config.toml
n_layer = 12
norm_place = "pre"
positions = "rope"
attn_scale = 0.125
optimizer = "muon"
decay_shape = "linear"
doc_mask = true
MLP neurons of a small language model. Each row is named by its layer, matrix (down: output weights) and neuron, and shows model dimensions 144-239. Each number is 200 + 40 x the weight over its row's rms, rounded and kept within 0 to 999. A neuron's up and down rows have the sign that makes its largest values positive.
After each neuron's rows, "fires before" lists the tokens most often just after its 100 highest values on Wikipedia text that the model never trained on.

L3.down799,219,172,295,211,164,189,255,190,201,298,167,171,172,185,220,122,153,214,228,185,252,177,232,196,240,239,232,200,177,211,144,183,283,150,203,126,236,250,153,273,219,128,233,206,172,226,190,243,244,229,218,212,250,211,222,213,212,216,166,260,134,281,193,221,158,160,205,134,138,162,203,183,224,212,228,76,182,251,152,238,225,216,224,209,196,178,222,271,192,214,155,195,152,242,173,174
fires before: "6", "8", "7", "9", "0", "3"

L9.down68,167,215,211,250,124,201,161,219,174,248,192,162,183,252,145,198,191,150,152,162,190,198,205,219,206,223,214,208,210,212,203,165,90,124,141,181,203,204,168,165,217,211,212,145,211,223,280,228,163,247,214,256,196,237,135,217,233,237,201,207,205,206,215,121,169,183,150,153,233,190,251,269,205,150,229,185,227,279,212,173,137,185,182,259,161,218,187,240,299,184,226,244,232,197,215,157
fires before: "|", "-", " |\n"

L2.down667,214,161,189,248,187,307,198,171,158,216,170,201,198,203,269,146,226,270,146,162,148,266,166,171,202,161,235,215,216,198,125,194,239,199,196,311,200,129,227,210,137,203,221,208,193,143,197,125,223,187,208,216,189,150,273,191,218,192,327,238,203,255,157,204,275,188,184,108,139,187,221,223,167,174,138,199,202,170,123,169,218,229,182,209,184,195,249,192,140,213,214,167,253,154,214,236
fires before: " of", " a", ",", " in", "."

L5.down618,151,232,213,159,219,191,146,213,109,197,251,260,171,209,221,182,113,181,176,243,168,152,201,206,129,182,162,207,134,249,169,149,215,228,201,241,190,211,170,163,192,319,224,221,173,271,139,203,156,238,220,230,224,189,214,161,294,221,201,170,196,180,182,132,169,142,298,167,210,225,144,136,204,259,167,254,220,270,179,193,186,313,248,236,273,196,197,144,229,270,238,180,170,160,177,169
fires before: " "

L7.down250,230,202,168,212,237,159,310,222,239,193,196,252,120,120,221,171,197,248,203,170,159,226,208,208,144,230,189,220,197,199,218,109,195,207,149,189,197,240,202,210,223,164,211,254,106,171,161,150,189,178,231,186,133,190,213,195,217,199,192,253,215,282,260,188,281,146,153,201,222,174,232,169,168,162,229,170,188,186,220,180,241,211,189,221,233,196,278,121,181,170,248,216,192,212,197,237
fires before: "-"

L9.down388,174,205,140,189,176,115,127,255,177,170,138,188,127,204,210,174,169,226,224,198,178,224,242,209,199,190,161,151,167,232,157,183,215,256,234,201,253,168,215,258,241,140,215,245,220,189,243,287,255,167,234,173,212,194,229,211,197,243,213,259,269,143,169,237,187,149,170,123,153,167,157,183,154,234,207,240,200,181,193,211,207,158,174,227,224,210,242,115,246,153,232,212,127,149,187,155
fires before: " |", ".", "–", " (", ";", "-yard"

L5.down292,177,235,228,111,142,206,164,251,213,139,228,242,212,271,157,158,168,196,214,149,264,185,219,237,216,130,249,160,150,282,141,115,176,174,265,204,184,199,230,131,208,198,176,220,194,230,256,215,186,178,162,226,248,113,273,207,126,206,206,179,176,257,188,176,191,217,185,170,199,230,225,178,173,215,186,246,226,228,226,199,161,229,224,222,196,174,178,163,206,168,171,273,143,188,177,287
fires before: " ", "0", "1", "5"

L2.down497,167,180,150,223,134,143,181,178,175,134,189,127,194,159,149,173,208,160,182,243,203,195,196,190,107,101,212,193,164,178,159,235,258,213,177,223,283,234,195,244,244,206,187,271,221,197,164,257,192,192,169,187,213,181,177,176,176,150,271,250,148,273,179,197,154,244,232,156,228,246,184,178,213,182,172,151,247,225,222,264,221,213,149,222,248,207,98,244,185,243,172,244,192,178,208,254
fires before: " |", " |\n"

L3.down807,240,255,214,171,168,170,159,253,247,137,185,162,255,222,238,306,225,217,258,198,195,200,176,138,173,223,125,115,109,209,211,215,188,134,134,259,230,191,268,233,196,205,265,179,186,246,208,211,184,127,234,212,121,212,213,124,99,188,201,223,261,190,284,173,259,161,216,203,153,189,220,251,272,211,213,133,177,240,136,208,233,208,263,214,254,229,155,256,112,186,237,167,228,245,241,132
fires before: ",", ".", ".\n\n", " and"

L3.down579,222,184,164,288,203,157,180,185,259,242,206,237,171,229,238,223,217,176,137,199,97,229,185,215,167,215,159,245,210,215,257,251,161,168,233,223,176,266,229,259,184,191,277,222,135,170,250,241,255,189,239,245,184,199,223,200,211,152,153,296,128,201,179,119,167,224,181,205,222,245,201,237,265,237,223,188,205,205,180,182,186,209,138,218,178,201,201,196,184,133,159,108,207,155,251,246
fires before: "=", "===", "==", "-"

L3.down340,212,189,208,208,200,199,235,194,216,157,284,191,203,185,186,137,176,268,200,194,207,194,216,94,242,301,234,213,137,229,180,220,212,222,168,234,182,238,201,188,248,154,198,242,169,120,138,221,226,153,158,201,148,207,235,213,237,238,266,156,123,180,210,262,142,221,201,174,171,122,235,200,224,164,187,135,173,216,219,265,193,231,187,153,220,137,246,176,196,189,253,215,204,210,146,225
fires before: " the", " of", ",", " be"

L7.down378,212,168,156,184,239,252,191,138,141,185,206,190,294,146,208,230,254,197,200,176,152,169,137,169,187,178,269,207,199,208,208,179,205,218,179,240,183,257,199,190,149,98,251,191,143,192,236,218,258,240,241,207,157,196,202,204,307,111,229,182,262,158,227,253,189,272,151,170,234,218,247,144,178,226,209,209,145,236,155,187,226,278,220,210,206,198,134,201,198,252,137,114,169,168,221,184
fires before: ",", " ", " of", " century"

L2.down424,155,248,234,176,173,158,198,255,246,239,257,192,224,225,188,106,162,159,193,228,183,249,220,191,120,220,217,204,248,282,203,211,208,246,218,232,206,195,165,194,240,209,223,255,209,130,191,144,155,310,267,181,210,199,200,297,160,141,268,256,219,187,209,252,230,263,232,187,110,182,188,203,207,177,195,179,169,189,157,180,220,229,99,187,170,232,257,215,142,179,237,171,237,139,242,206
fires before: ",", ".", " and", ".\n\n", " as"

L9.down370,90,215,188,204,256,213,184,334,160,205,153,194,125,206,239,255,207,142,209,149,207,222,226,188,176,235,208,168,192,224,164,165,222,209,241,149,194,243,142,201,171,183,256,195,253,246,169,231,221,237,229,159,221,179,204,212,214,167,182,224,232,120,215,144,184,186,192,185,229,207,248,267,157,174,197,196,245,242,165,205,217,189,220,196,193,220,164,188,213,200,243,191,224,219,219,197
fires before: " |", ":", ";", " "

L5.down241,244,233,168,182,234,187,230,249,157,141,173,191,171,168,170,216,296,130,246,243,201,229,235,245,167,171,201,200,180,155,270,236,178,194,150,173,194,260,217,267,256,236,243,149,155,184,215,206,244,233,240,171,228,175,232,206,217,233,161,229,208,201,258,126,199,159,198,256,228,281,230,216,247,269,199,185,276,198,215,168,231,182,163,214,158,232,218,188,228,149,200,261,219,152,266,143
fires before: "-", "=", "==="

L7.down823,202,230,197,262,232,193,111,173,131,229,213,184,212,231,200,137,184,165,181,211,173,174,187,177,193,154,183,123,181,142,196,222,253,271,124,205,159,261,120,259,194,206,225,222,215,167,179,158,154,273,154,188,252,205,187,148,77,238,215,247,198,165,206,210,200,179,192,137,180,179,215,140,200,204,163,185,270,156,211,191,142,169,120,172,221,205,137,152,183,249,237,224,160,269,233,194
fires before: " ", ",", ".\n\n"

L9.down122,192,226,196,199,238,183,186,232,204,205,184,186,224,247,186,193,142,186,149,206,191,189,208,154,216,208,181,200,221,202,198,173,132,214,205,156,166,148,207,183,155,237,177,231,255,169,195,196,137,213,171,182,167,182,205,167,243,146,197,165,234,239,190,254,240,244,260,178,281,206,205,200,240,232,217,145,159,204,159,228,113,236,211,196,261,183,139,165,225,226,122,233,284,155,178,195
fires before: " ", " April", " October", " July", " January", " September"

L9.down244,228,152,173,128,248,232,169,203,124,223,199,172,236,203,244,212,172,212,266,186,242,196,175,237,222,181,177,178,256,260,180,213,92,229,193,209,198,147,222,175,173,116,205,227,155,182,181,185,104,193,206,177,173,207,183,174,217,318,178,258,166,164,255,208,182,182,171,223,245,196,191,185,216,179,218,148,164,218,228,101,194,260,203,155,163,303,251,257,120,159,227,171,216,218,193,198
fires before: ".", ",", " and", " in", " of"

L2.down77,170,237,199,183,154,178,246,207,147,185,274,226,294,201,184,187,191,239,243,174,100,108,200,208,208,162,107,172,189,245,150,154,220,280,170,278,140,195,179,160,244,191,293,206,181,208,192,226,122,244,219,214,200,172,246,187,208,199,221,226,201,160,137,254,172,162,141,237,203,218,240,197,239,264,218,226,185,90,170,135,158,204,207,192,196,142,198,249,209,225,131,262,208,263,223,228
fires before: " ", " |", " -", " –"

L7.down376,95,227,203,163,219,148,220,114,122,131,191,193,280,174,272,172,224,187,255,222,184,216,215,113,209,269,154,194,202,204,218,142,219,185,196,218,168,159,219,183,137,150,283,192,129,155,204,159,207,216,140,210,179,220,210,198,237,224,249,198,187,242,209,207,226,174,210,257,167,171,235,203,164,186,199,216,182,232,220,274,160,239,184,197,230,156,152,148,200,193,222,194,162,159,197,251
fires before: "4", "8", "7", "0", "2"

L9.down755,220,308,175,188,197,118,204,210,137,212,276,197,189,234,154,223,167,222,192,222,191,184,184,298,235,186,233,265,147,259,215,277,132,207,197,229,169,258,64,284,140,200,168,200,237,204,149,129,238,211,284,255,182,171,240,202,182,177,181,177,231,207,175,225,224,225,173,220,182,264,202,211,229,141,149,211,233,179,203,242,228,166,225,140,197,215,85,169,155,225,175,183,226,164,185,162
fires before: " ", ".", ",", ".\n\n", "\n\n"

L7.down726,176,247,163,206,122,207,265,190,87,218,178,211,201,127,216,210,210,153,259,160,136,186,244,172,265,200,151,118,177,163,177,185,154,177,169,180,157,200,206,197,165,212,159,247,209,224,210,180,199,133,156,223,261,275,187,198,165,236,217,210,141,207,280,199,209,151,164,239,227,153,177,181,205,214,222,161,216,197,168,191,190,167,185,254,258,199,272,235,239,217,280,177,251,207,259,196
fires before: " |", " /", ".", " (", ","

L5.down258,181,136,191,168,235,246,165,227,226,228,173,197,224,168,219,167,180,244,248,125,139,231,246,137,232,187,222,299,163,157,174,217,233,224,223,195,215,210,241,151,217,227,220,243,254,188,170,252,168,237,123,135,131,201,234,152,223,155,138,284,264,147,173,223,188,208,223,182,229,248,195,224,224,150,195,159,170,227,175,207,132,209,216,219,212,161,226,212,149,119,289,195,149,260,191,160
fires before: ":", " |", "–", " |\n", ")\n"

L9.down309,249,238,165,216,293,205,260,235,199,228,221,147,264,154,189,164,211,112,194,230,216,190,217,194,310,179,203,154,186,224,154,249,252,156,202,168,120,207,178,200,132,169,314,232,179,234,149,165,239,210,210,198,159,189,188,234,181,189,173,190,217,260,287,198,166,145,145,206,170,212,272,198,265,229,218,185,211,249,130,196,239,218,231,204,200,172,114,215,252,136,242,211,254,305,205,198
fires before: ",", ".", ".\n\n", " in", " and"

L5.down168,177,123,221,237,193,226,175,197,182,193,248,207,279,225,187,206,177,248,240,183,230,180,187,236,144,145,195,202,219,210,226,206,204,239,177,142,187,167,214,183,249,146,228,180,237,181,143,193,180,215,207,175,172,139,217,158,199,231,165,162,167,161,243,139,213,154,149,194,202,173,209,200,197,265,125,224,236,185,163,193,168,212,203,178,163,225,171,201,217,200,149,189,233,163,227,222
fires before: " ", " W", " -", ","

L3.down768,167,196,172,252,186,185,217,174,205,102,165,143,206,180,192,274,225,196,175,148,215,189,259,205,153,227,215,155,171,153,179,224,183,214,176,209,249,215,200,124,236,189,216,139,236,208,213,206,214,129,180,123,145,160,220,176,234,183,194,139,184,209,146,177,201,252,208,165,182,233,154,192,176,179,193,231,119,195,164,104,191,268,271,199,194,172,172,219,140,221,205,267,177,132,193,141
fires before: " |", "–", " season", ";"

L7.down192,255,229,263,172,141,227,133,146,205,198,193,118,195,165,216,244,167,111,124,117,170,205,227,147,233,160,233,193,218,157,141,263,95,184,173,188,198,207,263,184,189,212,196,221,185,136,183,253,215,180,141,186,253,211,271,178,267,215,259,188,217,293,202,156,172,234,145,230,226,136,203,199,171,193,167,152,252,244,186,219,252,188,185,235,265,223,221,201,189,209,108,267,228,207,250,225
fires before: " |", "–", "-", "nd", ".", ","

L2.down668,221,193,151,188,251,238,202,143,159,188,190,185,187,169,253,185,247,187,205,247,186,216,142,161,176,156,169,179,229,216,192,204,207,148,134,206,284,175,136,233,188,219,206,194,202,171,154,217,231,163,219,272,167,189,176,186,249,178,234,252,284,249,226,193,252,172,226,258,138,199,258,144,190,157,248,185,194,244,196,230,278,239,194,299,265,196,234,186,220,115,143,243,174,203,195,150
fires before: " |", ",", ":", " of", " |\n"

L2.down121,149,160,187,198,244,226,175,208,159,169,167,167,292,168,199,251,164,137,206,189,196,167,175,222,207,130,174,189,201,259,256,165,191,175,164,171,209,169,220,207,139,187,238,206,275,204,194,216,180,183,236,153,220,166,204,127,204,215,196,217,202,178,119,128,180,126,209,233,296,176,265,246,256,242,224,207,161,310,250,170,178,214,177,218,207,185,222,270,227,165,261,230,170,88,154,145
fires before: "|", "up", "r"

L7.down52,142,180,229,177,228,236,271,200,144,172,198,258,257,215,234,232,284,238,195,179,246,219,193,224,245,201,103,287,191,159,183,207,229,237,99,196,148,143,165,213,223,149,238,185,180,189,162,202,195,130,249,228,226,213,237,333,258,201,207,246,219,234,242,126,197,175,233,160,254,194,164,283,252,146,222,205,188,155,139,248,219,156,228,234,144,226,203,234,207,239,198,266,231,184,243,134
fires before: "|", "|---|---|---|---|---|\n", "|---|---|---|\n", "|---|---|---|---|---|---|\n"

L7.down623,177,191,144,154,205,244,240,193,203,227,270,115,202,238,187,214,205,223,162,233,203,219,216,173,225,240,210,179,263,188,142,282,213,155,249,230,118,252,177,119,162,202,195,151,189,153,249,228,155,209,165,141,237,268,189,128,210,220,275,203,110,217,190,180,198,252,225,154,205,170,149,184,238,242,197,168,203,222,182,216,284,246,203,257,139,212,195,180,135,197,199,130,224,234,176,236
fires before: ",", ".", " of", " in", ".\n\n"

L2.down179,219,177,268,192,284,155,190,143,240,153,178,185,211,237,195,144,210,161,235,154,161,213,224,172,238,189,187,244,198,203,216,253,162,227,216,204,217,263,256,145,226,111,206,167,229,215,218,213,172,195,195,205,230,196,223,244,215,187,263,165,195,253,142,177,169,254,193,248,282,194,239,154,182,193,242,245,164,198,164,206,178,208,271,175,197,210,107,184,132,208,208,235,192,191,250,249
fires before: "1", "8", "7", "9", "6", "5"

L9.down289,200,271,167,236,218,189,108,186,217,235,191,151,190,205,118,186,232,192,191,226,244,155,228,218,218,206,190,189,229,268,215,141,163,229,142,228,173,174,192,248,172,188,221,199,216,242,98,229,170,198,250,173,246,232,190,190,231,205,198,171,203,157,248,220,231,297,245,229,215,170,209,146,153,190,233,195,213,166,225,78,233,238,199,198,226,199,212,184,193,271,179,224,245,197,213,167
fires before: " |", " |\n", ";", ")", "."

L9.down561,255,192,200,238,288,222,162,182,258,208,202,130,199,119,310,217,220,272,194,219,178,229,269,199,171,219,246,152,201,144,264,219,163,239,279,200,218,202,213,183,186,241,162,115,162,190,194,215,168,169,235,136,248,119,313,197,197,203,210,242,192,241,198,153,216,185,166,174,190,227,194,243,152,238,154,207,211,102,158,192,245,194,231,153,166,254,250,199,236,199,279,176,169,163,247,185
fires before: " |", ":", " |\n", "|"

L3.down15,180,226,252,204,224,189,199,125,161,199,238,119,271,183,197,202,126,172,274,200,214,213,165,149,159,251,209,215,218,168,258,278,203,227,166,272,254,206,216,170,230,178,209,184,175,197,241,199,156,215,218,161,173,232,236,167,199,181,176,178,234,132,242,136,173,190,228,247,239,203,219,216,107,283,236,178,213,179,187,187,200,235,161,278,216,134,216,162,172,187,198,244,212,220,233,205
fires before: "8", "9", "7", "6"

L9.down373,135,277,174,249,222,179,201,133,200,207,190,190,226,196,205,193,212,175,206,145,175,214,176,242,191,222,224,222,233,281,225,141,194,178,223,159,231,143,161,211,238,141,208,163,181,176,214,144,213,219,193,243,199,177,250,146,166,186,209,195,248,230,166,156,264,173,220,128,213,140,268,196,148,225,208,246,193,216,281,141,196,124,220,189,194,186,271,184,209,182,197,180,152,198,219,170
fires before: "7", "6", "4", "9", "5"

L3.down779,208,183,183,126,217,227,154,205,177,211,129,234,234,209,240,146,167,212,188,231,177,179,149,182,190,168,236,74,190,193,233,206,200,186,201,234,192,203,155,244,183,166,191,220,190,199,186,130,285,172,184,259,228,164,176,181,242,279,278,231,265,260,182,208,64,166,152,247,200,215,209,174,215,155,205,214,126,212,181,259,221,207,165,180,235,171,187,171,213,152,202,248,190,254,189,144
fires before: " ", " Apps", " Goals"

L7.down604,203,198,177,197,170,144,199,168,176,211,330,102,199,222,228,190,200,262,213,117,174,128,244,170,206,213,201,203,232,282,177,279,185,234,182,143,215,232,191,212,194,81,210,268,152,189,155,178,188,246,228,227,181,173,234,186,264,220,256,226,133,168,161,142,219,202,223,197,226,191,159,195,184,237,217,188,181,210,165,179,215,163,193,231,202,266,124,217,246,130,249,91,106,201,278,233
fires before: ",", " in", ".", " at"

L2.down151,204,185,170,244,203,190,229,247,235,227,166,196,242,188,221,202,203,189,192,152,257,120,230,285,134,159,142,220,165,190,238,262,178,186,190,159,160,244,196,174,171,130,249,185,187,176,228,209,239,141,169,207,235,208,220,189,219,169,138,324,190,200,307,180,179,226,118,197,184,217,211,165,223,228,209,191,222,223,190,214,182,200,126,192,222,206,251,147,222,136,184,195,187,186,218,287
fires before: "=", "==", "|", "-", "==="

L7.down712,194,191,184,226,194,253,192,225,209,201,220,275,196,245,180,245,173,236,283,239,202,190,172,201,239,202,208,191,165,276,176,215,166,154,238,256,218,197,155,169,258,219,193,123,229,144,183,207,204,191,232,249,195,198,220,198,248,133,258,178,171,229,113,104,174,134,291,206,212,258,261,132,165,173,174,200,226,163,155,121,272,163,164,151,162,220,204,252,187,152,220,197,243,164,267,188
fires before: " well", " a", " of", " the", " he"

L9.down745,149,137,164,185,214,245,235,189,158,235,171,198,170,210,209,256,214,163,162,207,252,239,200,239,219,199,179,161,169,177,206,217,235,188,192,228,251,213,226,185,220,105,153,257,187,185,188,180,55,250,207,180,192,193,249,140,208,198,172,270,217,157,257,173,190,197,144,236,203,216,157,117,254,107,184,233,199,213,167,245,189,151,199,163,186,253,151,170,199,154,212,165,192,212,285,247
fires before: ",", ".", " (", " and", " |\n", ".\n\n"

L5.down379,210,222,162,195,142,227,178,189,165,247,172,185,200,188,239,192,211,169,199,123,223,140,173,217,172,184,232,110,120,285,190,191,195,252,139,197,228,178,160,190,282,200,213,167,152,201,189,292,263,175,180,164,331,178,143,226,199,125,204,232,207,208,126,163,169,108,211,218,187,217,123,205,208,271,188,229,209,153,198,174,136,242,148,124,154,209,186,198,213,186,187,268,148,143,242,204
fires before: " ", " century", " Qualification", " |"

L9.down497,169,188,247,214,175,238,123,155,83,166,183,203,187,127,228,215,152,222,209,217,172,204,217,174,223,96,185,209,185,171,276,194,240,147,221,138,317,219,172,190,195,253,168,223,195,175,198,267,158,183,204,140,201,124,294,201,190,149,226,258,165,190,239,219,175,192,190,222,241,231,203,230,209,164,145,129,229,187,163,172,140,208,164,196,204,234,160,147,167,230,134,188,131,190,180,233
fires before: " |", "%", " |\n", " million", " ERA"

L5.down342,160,208,241,196,234,234,187,164,96,229,274,207,179,223,210,151,195,241,209,184,294,150,196,196,219,248,243,241,150,162,212,192,182,186,196,253,160,145,216,167,187,171,165,263,205,181,144,164,269,243,151,232,208,119,199,218,171,232,262,192,255,172,176,219,194,172,242,251,241,210,176,198,217,134,215,253,212,177,304,243,262,244,275,246,201,231,186,204,268,199,224,201,185,196,159,247
fires before: " the", " ", " his", " them", " these", " which"

L9.down451,171,216,164,270,236,196,229,217,174,159,108,169,172,159,198,220,180,242,171,138,211,120,230,154,214,159,283,215,201,170,264,145,224,279,139,204,180,220,172,192,154,216,284,237,231,158,224,224,197,229,192,254,187,192,240,291,214,193,98,239,222,197,174,143,218,159,113,147,185,181,225,158,137,186,174,190,180,204,216,132,176,189,252,239,246,208,176,168,161,196,190,174,200,226,161,140
fires before: " |", ",", " (", " ", " |\n"

L5.down763,179,200,210,193,199,172,181,239,142,170,230,192,111,181,167,303,259,231,141,206,221,157,158,164,182,232,238,169,171,199,156,190,167,200,137,184,224,214,199,271,200,217,152,189,180,178,249,175,254,179,220,214,176,154,220,232,222,250,243,179,258,222,177,189,147,145,111,163,119,135,231,271,225,148,244,253,159,213,185,206,132,161,145,191,235,175,246,187,216,232,178,225,200,166,255,256
fires before: "|", " |", "–", "CC", " |\n", " ("

L9.down590,203,247,234,151,158,191,277,190,91,240,169,172,239,194,229,200,209,168,207,157,206,215,184,227,253,239,244,233,252,207,127,243,188,215,203,122,178,246,173,231,133,149,167,171,252,207,211,186,200,261,230,169,213,253,242,235,238,247,201,247,217,152,281,186,155,183,243,129,188,188,271,230,212,223,161,218,219,202,167,141,203,212,197,146,227,272,226,243,166,262,143,190,222,175,221,200
fires before: " |", " –", "\n", ")\n", ")", ","

L9.down273,183,189,274,191,172,197,178,159,149,230,172,191,188,179,244,141,184,176,186,231,108,145,132,221,212,230,171,193,167,138,217,185,126,152,192,212,203,152,186,217,178,240,191,204,206,155,249,135,181,168,218,232,131,207,188,209,248,225,237,143,211,228,122,216,227,190,210,190,207,222,225,179,200,228,173,250,262,178,203,224,129,155,228,217,243,134,185,177,180,195,187,202,210,159,130,146
fires before: " "

L7.down692,205,157,180,147,236,223,160,257,208,210,232,150,156,197,197,222,207,188,184,156,143,126,242,181,167,270,129,196,193,238,200,141,197,167,158,212,204,217,124,154,142,251,177,191,249,192,221,299,188,218,181,172,226,202,248,233,207,234,216,261,237,185,196,266,253,161,216,188,193,191,212,179,103,225,184,247,199,294,213,213,231,203,148,202,187,172,178,220,194,202,230,174,213,169,227,135
fires before: " ", " ("

L7.down8,239,214,181,221,230,188,256,166,145,230,295,199,172,157,179,141,234,257,180,212,224,209,178,279,185,232,191,182,205,276,133,212,199,122,179,213,158,176,176,225,204,229,246,246,216,192,208,143,257,242,160,182,95,208,235,229,248,240,200,113,205,159,227,141,249,240,233,262,218,223,139,184,184,179,219,225,199,237,191,201,242,301,198,154,177,124,195,183,251,198,227,223,191,135,224,255
fires before: " ", " the", " a", " June", " favor", " his"

L7.down46,184,240,210,217,215,131,249,128,176,293,251,220,178,197,145,182,259,207,195,236,256,155,181,195,188,155,183,151,194,169,193,239,208,232,230,232,178,258,197,218,202,213,233,166,170,253,190,194,154,165,177,227,283,191,224,205,198,148,270,224,163,161,120,194,176,229,174,230,279,190,256,187,193,169,186,166,238,147,209,203,237,166,189,166,186,210,233,202,252,255,154,118,295,140,189,214
fires before: " |", " ", ".", " zone"

L7.down750,210,183,100,206,161,167,190,225,205,195,142,196,217,176,214,151,204,266,185,181,232,195,202,216,205,171,199,121,203,290,239,195,200,207,138,210,166,202,182,254,185,148,224,185,258,266,175,200,143,233,142,233,223,129,121,219,213,206,249,239,193,233,213,158,222,245,199,155,213,230,255,137,203,191,244,249,213,208,242,146,229,153,206,234,160,239,271,234,215,192,228,188,240,214,184,247
fires before: " |", ".", " ", "}", " ("

L9.down619,208,307,243,165,260,185,261,112,223,174,119,167,241,148,180,174,180,235,109,166,197,162,201,208,212,206,247,182,236,248,156,245,275,163,159,166,196,182,241,236,195,96,250,244,198,203,215,241,240,214,221,206,157,193,233,242,169,192,240,184,212,189,182,145,251,200,169,189,228,253,232,192,207,244,208,206,197,205,201,247,169,262,254,301,171,241,192,214,183,254,247,159,265,195,197,142
fires before: " of", "ation", "ated", "ate", "ations", "ator"

L9.down290,175,217,221,231,92,195,219,257,260,241,157,196,146,262,219,196,208,251,234,177,188,166,129,204,107,182,205,232,249,267,191,133,156,158,137,220,164,205,248,182,176,233,156,164,184,188,163,257,157,182,266,207,180,221,182,178,172,244,147,196,200,207,168,194,215,237,109,140,187,177,170,235,251,171,206,171,240,236,200,149,246,195,167,154,216,158,138,162,248,169,201,142,192,127,192,161
fires before: " ", " and", "|", " the"

L9.down528,256,188,207,218,212,205,193,170,299,304,152,203,196,190,207,156,214,194,159,232,187,180,260,238,179,221,180,229,144,154,197,266,278,232,210,189,207,177,298,150,228,176,265,284,213,230,177,204,143,213,136,202,248,203,193,247,207,176,183,117,221,226,194,208,184,237,226,194,175,238,256,230,203,185,180,238,140,152,221,232,210,208,176,260,281,197,180,165,230,175,189,197,148,205,176,242
fires before: "8", "9", "7", "5", " April"

L9.down229,269,265,199,197,235,200,186,157,209,197,168,246,154,267,159,188,172,130,233,101,261,190,183,160,132,194,236,194,214,195,143,205,195,231,197,228,223,156,178,150,199,231,159,205,218,128,150,195,187,183,203,238,195,159,218,225,227,205,163,181,164,189,199,203,216,212,249,194,204,199,134,226,205,145,209,197,192,196,212,200,62,271,268,203,199,223,241,152,128,145,203,218,179,223,250,183
fires before: " |", "–", " League", " "

L5.down509,213,154,203,261,147,149,132,253,195,215,244,170,186,246,186,187,225,224,245,249,224,251,229,235,138,200,257,262,271,159,152,188,224,203,179,187,182,157,202,167,137,175,221,223,261,221,157,215,266,249,188,225,198,177,139,164,194,310,203,236,287,146,223,205,221,212,111,241,192,204,167,235,214,160,225,195,142,131,194,205,200,266,190,264,243,190,255,200,226,223,170,270,220,251,198,251
fires before: " the", " which"

L5.down751,192,196,183,222,221,190,204,265,173,245,215,222,193,119,186,274,220,220,219,74,186,149,294,209,200,118,172,206,174,185,239,177,108,168,198,238,156,201,124,187,145,201,164,181,181,190,181,176,190,211,177,172,176,239,223,248,165,236,217,245,179,151,202,184,189,193,179,289,198,191,162,172,206,162,247,216,228,214,226,270,217,186,231,245,211,230,200,175,168,155,234,230,240,260,236,132
fires before: " ", " Roch", " the", " Al"

L7.down432,170,173,164,261,307,174,146,218,189,186,237,234,221,181,216,184,253,173,243,157,200,189,206,227,306,113,172,215,170,225,177,182,212,213,181,177,215,126,209,156,176,155,238,207,190,177,259,167,202,190,120,258,205,187,204,187,219,144,185,242,144,219,228,221,132,181,190,205,167,186,197,235,295,176,241,246,234,219,165,201,243,117,157,273,198,163,228,178,139,250,211,161,179,139,241,166
fires before: "|", " ", " Succeeded", "|---|---|---|\n", "|---|---|---|---|---|\n"